Weights of a small GPT-style language model, trained from scratch on English Wikipedia: untied embeddings.
MLP neurons of a small language model. Each row is named by its layer, matrix (gate and up: input weights; down: output weights) and neuron, and shows model dimensions 16-111. Each number is 128 + 32 x the weight over its row's rms, rounded and kept within 0 to 255. Numbers have three digits each. A neuron's up and down rows have the sign that makes its largest values positive.
After each neuron's rows, "fires on" lists the tokens most often at its 100 highest values on Wikipedia text that the model never trained on.

L4.gate231:083125104122172125137155119127140117159135174106173110121099102078119129096214134116084144197140154156131131120104104147128099109160088151139053187182157145104164070125185102224134134113123112128167125135156132116126124096141076161168107158106146050077140163106175118124139102117113110118
L4.up231:081108173158119092121129100135143074128118154162201125163090091113167093140159129090102179178141088089105131155083148143106125109134089099130087216171127143128165061128142158160112155113137117129206099155105136126134121131137125143165129097110068038068094205091184131159184129099123097138
L4.down231:153143146164104111167098119151116146152123097122182084170118140127152128141144093090073212142065170161149107156124153114121128110092082081081084160183113091078146096117131155188109159117090130177189143122087111103106129135121175113198172160112059127131133169103174132144108152068134088130
fires on: " co", " land", "em", " Co", " water"

L7.gate246:094160118136128102116089114121148199146158122094131111056126098120117102133103142067105055126157091088177172160073115149114069164131124147128096115152153112140101120143159151106110212125161102099101155020164126152152148143100065071064060128099125145143121129176193094121107145135139159127
L7.up246:131155107101117107139132194129119164090146188126163119113096115093162151147086175121123116188115170123114193136117118071132068163123126072098115106130119096104088124154102213170147197077123132118100117134137108121071105130099118077139091109146094170143076084126188105106134121121118136180
L7.down246:160141091185110124169126111159121082181145164097134129161135117090161103103069145117102090133077043102188140139091092187147083106135095144066107131123154086105137092137130125185099106161131130174099138084117110173122142166179185098173134085088077115166135125091122125131109087122075164116
fires on: " of", " in", ",", " throughout"

L4.gate493:105115144172149157113071149089142189062137174120141164119100099152160153130062145165131110073152185112105097087129152144136140110101160130111139136083064158110092181079114088188122111173148117075095061166125123184108185147132072086059125117125169082125135115138111107158127152052127117152
L4.up493:162157134098140149116107194116122136117120126101118167099129122160165121151167199095152167143085108086117146053114118106156169132139111124081125123091135096142148180155133110116115143135151193148124060125077147095124120122086130090139093079110187153137155063109127076156078190116140084070
L4.down493:123116128106162160121114140119185141183161120132099099141117161157082108053170153165092126132118143141164121117146136109147106096098072104115110094171151192093178101123125135108137164093176088096140164122151155078099055136107143154119126066126114110119137163128118092100142198128146161154
fires on: "s", "ing", "it", "on"

L7.gate324:122147124087128166197153144121111146158112129095129113089126081112160104059055118101125098147131119074132068144135088135093073137072088146145154122110133077108062138123125151146129168092188116134090170112136083148113185158144110111117124120134162106098172122141153143079134125111232196100
L7.up324:071142125131084120120185125119135171155152161119149162078147114119107117043157114160162059078149160138112109134024143114189117149133123180124144134201175093086126130083124196162118164133141097144093110111153078179158122148161129092092102158175134150121135107145101118118102124162139117153
L7.down324:175175199150141151198136140192122102165160112099176098104133141126187136097102190131118094141082132155155103135107120089110096122130108106104088121101144044131176120125063149180064164085121174152095147040136127160148149143093188173090100125122183134136136110146123121082086137150146121149
fires on: ",", ":", " New", " a", " in"

L3.gate564:127082142109135145144076144095148151119111142161133136111092105127142108150151158113107100138186138095091146101095101158126150121125147184074110136136072113091100088138143197109138111098064118102151124087089116067183174132124096141129082099149106125102116143083119118143171125131083153182
L3.up564:180093129186193097155058083111131206158123105137104119116159115116124118122180120083128147136111099146157154151175113156202120126157096117122122057088183173165121114126106118124079150109109088105072076143141134144140110135101113113129115141142137093120127175082189125143126144104084103208
L3.down564:088108155148157115115116179132140091142122077155120126122068101114122127165155127088147109103115108127148136163090126115093142162110114119148111148131038139092092094195111181155158099108109167118192119160108157124135162070078108144112155104178102106098126153171154120110114083201044131145
fires on: " born", ")", "born", " living", " age", " Bronze"

L3.gate402:105067131119124100151111140136137142132092121151115150160045155096174098105142136135151136164120087124110086125087136100075136149150147150150151080112180155152157133098095106103122128095142113160091119190111103123147166163060120118156125141193107169108154133178170104124099128104132143159
L3.up402:120118144132109126186066131114127140154141153192118146120123208084136090149111102142120186102120077081124089114097120071071158146096146171089137166068177183104182144100086123132156104110149134138184148141126158206182156134100099125131134176154133090096141106064076125132080142120074116119
L3.down402:163173100135152104157080139142168138151151082122109122096122143156053120156167091126150142119119105190108137103187169101098129143101117140126133112126119127114119148165149120114095097150128143149152154156137164147163142125073088042162113152102135146093058172107054176033114140096096166139
fires on: " series", "ven", "ten", " season"

L4.gate138:095129134021094186148117104167127129086154136078130092124141138040119127169121118074124159116108121119164148149142170118094211176113131171145126091069137072133127124177118159112178205111149077107125117125088135081128090134123124126158171121166097117155135157120116208123076092120139132169
L4.up138:119098148158143140143158170111110078062060138118152083134107157111195176104148214145145167112105138143131114145146125176124130133128101125146100085072145104109107157145105129142096105173165180123184119138164130101186176120156167142169097103118151170101141162110099148134182143133103069168
L4.down138:131154075126131074079162181163125138129101132103137137122165045111149127071127088161065141126170170159108129170111092081144152109114097134076147161227162181151118162067159129090075132162116145064103122102164114136080149138123112142084161166109186067138160104104142084119156172122154160157
fires on: "al", " body", "re", "ke", "et", "ger"

L4.gate69:102153164195157206142096104134131108192080080154166126139113141150129079072141072187138154148088097149142110092131139169095093157043060142141153164116131150075177096126106184088128148170157094128129103123194095180085139106109126079118174124137148145092079162133141111116169103076105127089
L4.up69:103175119139116121147084109099175076133185132083121114124099116084129147156192109126125139143139078131150140108151122082137112162107100169113128165144147170148135147118106223152128131149148044133165114176149111111098199158105092073097182105106161082083110163133142153125145072140117079160
L4.down69:151173147125110149101111115114181141089083136093098096151190121091088191138164165164115154106097115155143107132112128102137171175074102131142096153144092122132097129168104157134185128150140099060113071093150088114142206116145121124134159103129143116147132149149181167086151146144148105153
fires on: " public", " economic", " social", " political", " financial", " legal"

L3.gate47:099167171100101166128094078116156124126081089148119096115143130155145090122098121160122193139100075129120124087096118130149174137138098142161216133107128104097165106139140189150110151124125111126151162131132111191138137131067116097080054136176103107108119162155141129113132170134079110104
L3.up47:108130152119091132134153141085160116116092103140104111133177147156157123126183158151107159097111100165151117090070133131161135103075064091139167191172135135120169071089061156113078159087092082138159149143180088117128198177136116097124128069156154125063085132115152076109135137145124124116
L3.down47:175152139130102145083108132137176142132100154075124130127223118103133137164148120165136202106120115163122119137104117117114164125104068149127105178134108126137120107176097156159103156103104089101117099114149064158121122160109170135128125079116121115124113129131132124124099086122164090109
fires on: " public", " social", " business", " private", " community"

L5.gate600:170079130076099143134149131167130104129132146112125098077112125117115149113140119090150144090060068190158133153135129075106093126110107085105143161107160098148160141179121124119131140080133137085148162138108111112116122142115114199156157106172137154196144077202206129122073124149067142219
L5.up600:162130062133189095185119135171174104159156153171111128110091102083110211155231146089127092144176081113181130091125154101138125146067102128092139135139198146219150079122164156146150186096144074115139088109129121121132165172131110117123145115119071106092151131090195106121125126115153118142
L5.down600:157117109136072149116127163134147098106143187105108047116089117116135103122068175092163135131161128116131146164158119126096153083129155112086178159130167150128147165132131096155143126107126158121152142143175128106130194145048133186149156095139102134132079206122119095109144162144051132131
fires on: "1", "2", "3", "7", "wa", "8"

L5.gate589:086141208120116168144103149164082102194134092140141097160148193163179087100075128144117173147071096083181130116076150146095139139135176120180138122104132138145118150067161165072132128080152093121152194117089090150100144120140151104132124166068103157123123100152134112107196164081059078103
L5.up589:122064194121172146096086113124164191190100169112124143109160135121118129146098123103117123084128083126128079122099157162082105168162131122125174130110130132153133076083067126116150113140188091149091166079184136125163121098127137109104107143113166166155145147152120151148126183128047051139
L5.down589:090068151171130111117105162116199116112100085124144164181106149139172124119104167105238171144032119088149152082086182137088112088130117113165124119135142062145129172065100076130129140082141082240100158130114139166082101096130144121209120131078092156146092160103112120128103087108179178107
fires on: ".", ").", "\".", ".\""

L7.gate575:082121162105176127207111162094127144152129106150192091076108158152171121144088082158143113147119127085153122106134063106166148119104159140102139127121092137135091106079175164075121125114184190141133103166111140098167121099107131082096156142162100086019201105116126171115043163096144150138
L7.up575:113054160158178121122089174115131201103119188110127151149132070157111145095116158130193138178122136091170102171146125144155134118079148125139207076107128139104076171152169123155123155098166090132134087086179081081133096161122119154133088107157178168112154164122157143143125147114109185169
L7.down575:133172142104101067124141106128115143102102124141125104127134154125135094119139075080184147126083095079093110120142122162149121128184114114103102134120174146108116094140053143110127131122113125211169122124096123093149123094213101153166119115179098206097050117148102164141151080155115120119
fires on: ":", ")", "born", "en", " born"

L3.gate630:096139123105146126092106148128062090157140095094139176077115139128162089100165112087156106161123126182160115128122112105135104158131146110146197109106102137122165089091133145131115090112166180083156154220144147135121146132073124131100170109136123161123119107083143217148088087148222123132
L3.up630:139119169141119073129113162110163124171123143140103123120086127185091132050118189128139075143072175155112177129080196044113149138134129085167150085143172141091114140119111157095045101139139110119106113098098136167085183123133139176120122120125158167131106168094111097151157149112149106141
L3.down630:117150074149159098124122131173076107076101068126210131071152096094089110158119119180100187115114104104178117170108176113141095142111096165115125105143140141167132158097083084076145137117059105138129115134109147106209086086145167061150162113118168143147137162081150099106088104178157130136
fires on: ":", " later", ")", "):", "7", "ni"

L3.gate223:124079131081153132099065082121136117111158176055097116095175156173163089140088117089145150177060104115128137112166143158107126149145113107168107066125159139094065103117105121113146147154185096128096126110128120173122110068148109074137096183115172135189126162158118103085137108172108148139
L3.up223:181125178108107093143092074103171146154117168078130165126120148191161095139163144123107150180063130109137122131149167196110132095089138064133203150069143082155104123142099160110094134158195122138091121103104157170144230108134140111130135157109156116120117111103112086108108123117149105152
L3.down223:104080185176145145127118108131152127155091053113167144132135144119172121112123120178248104105116098162108177077119148124069087111145103128198077097130158129125149088053133103153114179102140136176116065169097127176107124148138125129189065096160102167210104150141121087126105159100107121055
fires on: "\".", ".", ".\"", ")."

L4.gate449:161139171089145199136172107096071198107154157115096145099092130092079115092121118093125111138159133129155089138141142130073119077145110053113096116117176128108049182093147116132094136148183179148143153164120099100090130122088110067169108124121166100126134128108147120126091163112124116099
L4.up449:127099142112097157140169159115100200085150187125130146110110183084148181103142151088146146091133106116176076149092164147115182090125092068131069104105109143083070158144140128116149095194148174155105091165095096130089150111131110140156144085126186121113148105099113154126112092098172137162
L4.down449:115149100161138167100076142164136099147055116116159151131174091175147160101127145166035083104097116139065143179119100131107163102150161125155154174106105152206181088121154138152131140117079127157116104068188090148165109165129198114115173165122130137140140108141060116120163111168092146164
fires on: "en", "g", "us", "et", "p", "re"

L4.gate200:122095094126096102109147132146085084153129114126112159100109173192117149164138119169167163090150130112155194132115113134125114048136099138054088160140103107153155141133146138175111187096084162124121154117171223131131156149103117143134147198158224137160166141121105145185118144084092107098
L4.up200:068172127153130147067150202115129111148119139159137073089158071115088135133230128148127123154172135150060131102131127122136125122076175148126152144102136139191141133143185160145136127128096177120049104151150088094108121141096077094118121072096130144144121136093129102136135136146126174122
L4.down200:150196102138141090132089102113075132162154120155135168163107186148084175075116112123132095117181111164181167084099103144111157067173128094089121150127196136092173132128121132188102139198101147127140188105112167114146181085121159161162128112114145147151127155083110113092153171111083100147
fires on: "1", "ed", "n", "r", "3"

L3.gate119:168137113107108092137168096100138148102133134116173136122164186158123109188102135104159169185120138107161161120122164142144142176154122169154162153183182121132118163114121122138159108111109151177137132153108138135118149095093143124114098118125128147139142167177128133136140138164057117128
L3.up119:117120108198109087116163125120164188082175075158148141142187140132164154126149085110134098184148172158150136121108147103157088099113107205148149072164194121203147147106167094121089135151132195139146134086139136089085158073128153167118097117151158164132171096165100091163089155129098167148
L3.down119:148117130085140126071143110097137127066136197131176150145194147069108155152153158133157167121171119154057107140081077146140145106191116123138150143137066163109094128107140141134140115101134090116201148080082083131144089189096117152143161088073171145126172151121123203161096114099113094129
fires on: ".", " using", " Michel", " act"

L3.gate255:169111079116157118139068114107135178151104098166128120101150100080104097104097144146094135127093091076150106105169121147153133064132173143146102082151143132107077096089129161131162127121081080174099137149072165153147179135145159029138135139109075098139121146150126137099135102129171074101
L3.up255:109085104122183167083102080145099140156110212125125082135167096103152105115081137087111129153126134080138112078133090142155152128113151181122167108100190150108078136113146148116165108160087052122089113164128116117161117122105148098126183132147122103177079127180119152111093133147123102128
L3.down255:113098194168098082157127128098179108156082074166177138158120131157121100136144150101200140124080112089164147093124141126079101124078096136217115167105118103087142125081085102126142118169184135225148163090143133160108169112098110146148095114114065160146122108089119034084167141104171157117
fires on: "ity", "ence", ".", "ship", ").", "bility"

L3.gate18:073138129101092139151158146098143114092173150115177146138120131144061160164180126129171083098059122129154159108139105083123182080151116134140075146131163118174118064146139106122070172150100064115131118161130124151115124204108138109154122155164159091100111133132095109158095120167015166168
L3.up18:110082166101126149183134137108173109188139144103140110156048166161143147081168131083180042110090136120147140139156096079147169077096123134150050089153149104156152092162150130112096098128119088096136123160132168179108104181102151116146123148143118084122102148106150097099147120087068147076
L3.down18:135088143155115124162129164098118129138077141139090099184092117132116087162075116101184121157123141100114138134101149093075137141093121135083061141141109112116085128141071137107187150129125146174151110136090140110099128133094096105149125099133108109129085123113091100086118126038095146187
fires on: " Ka", "am", "hi", "8", "7"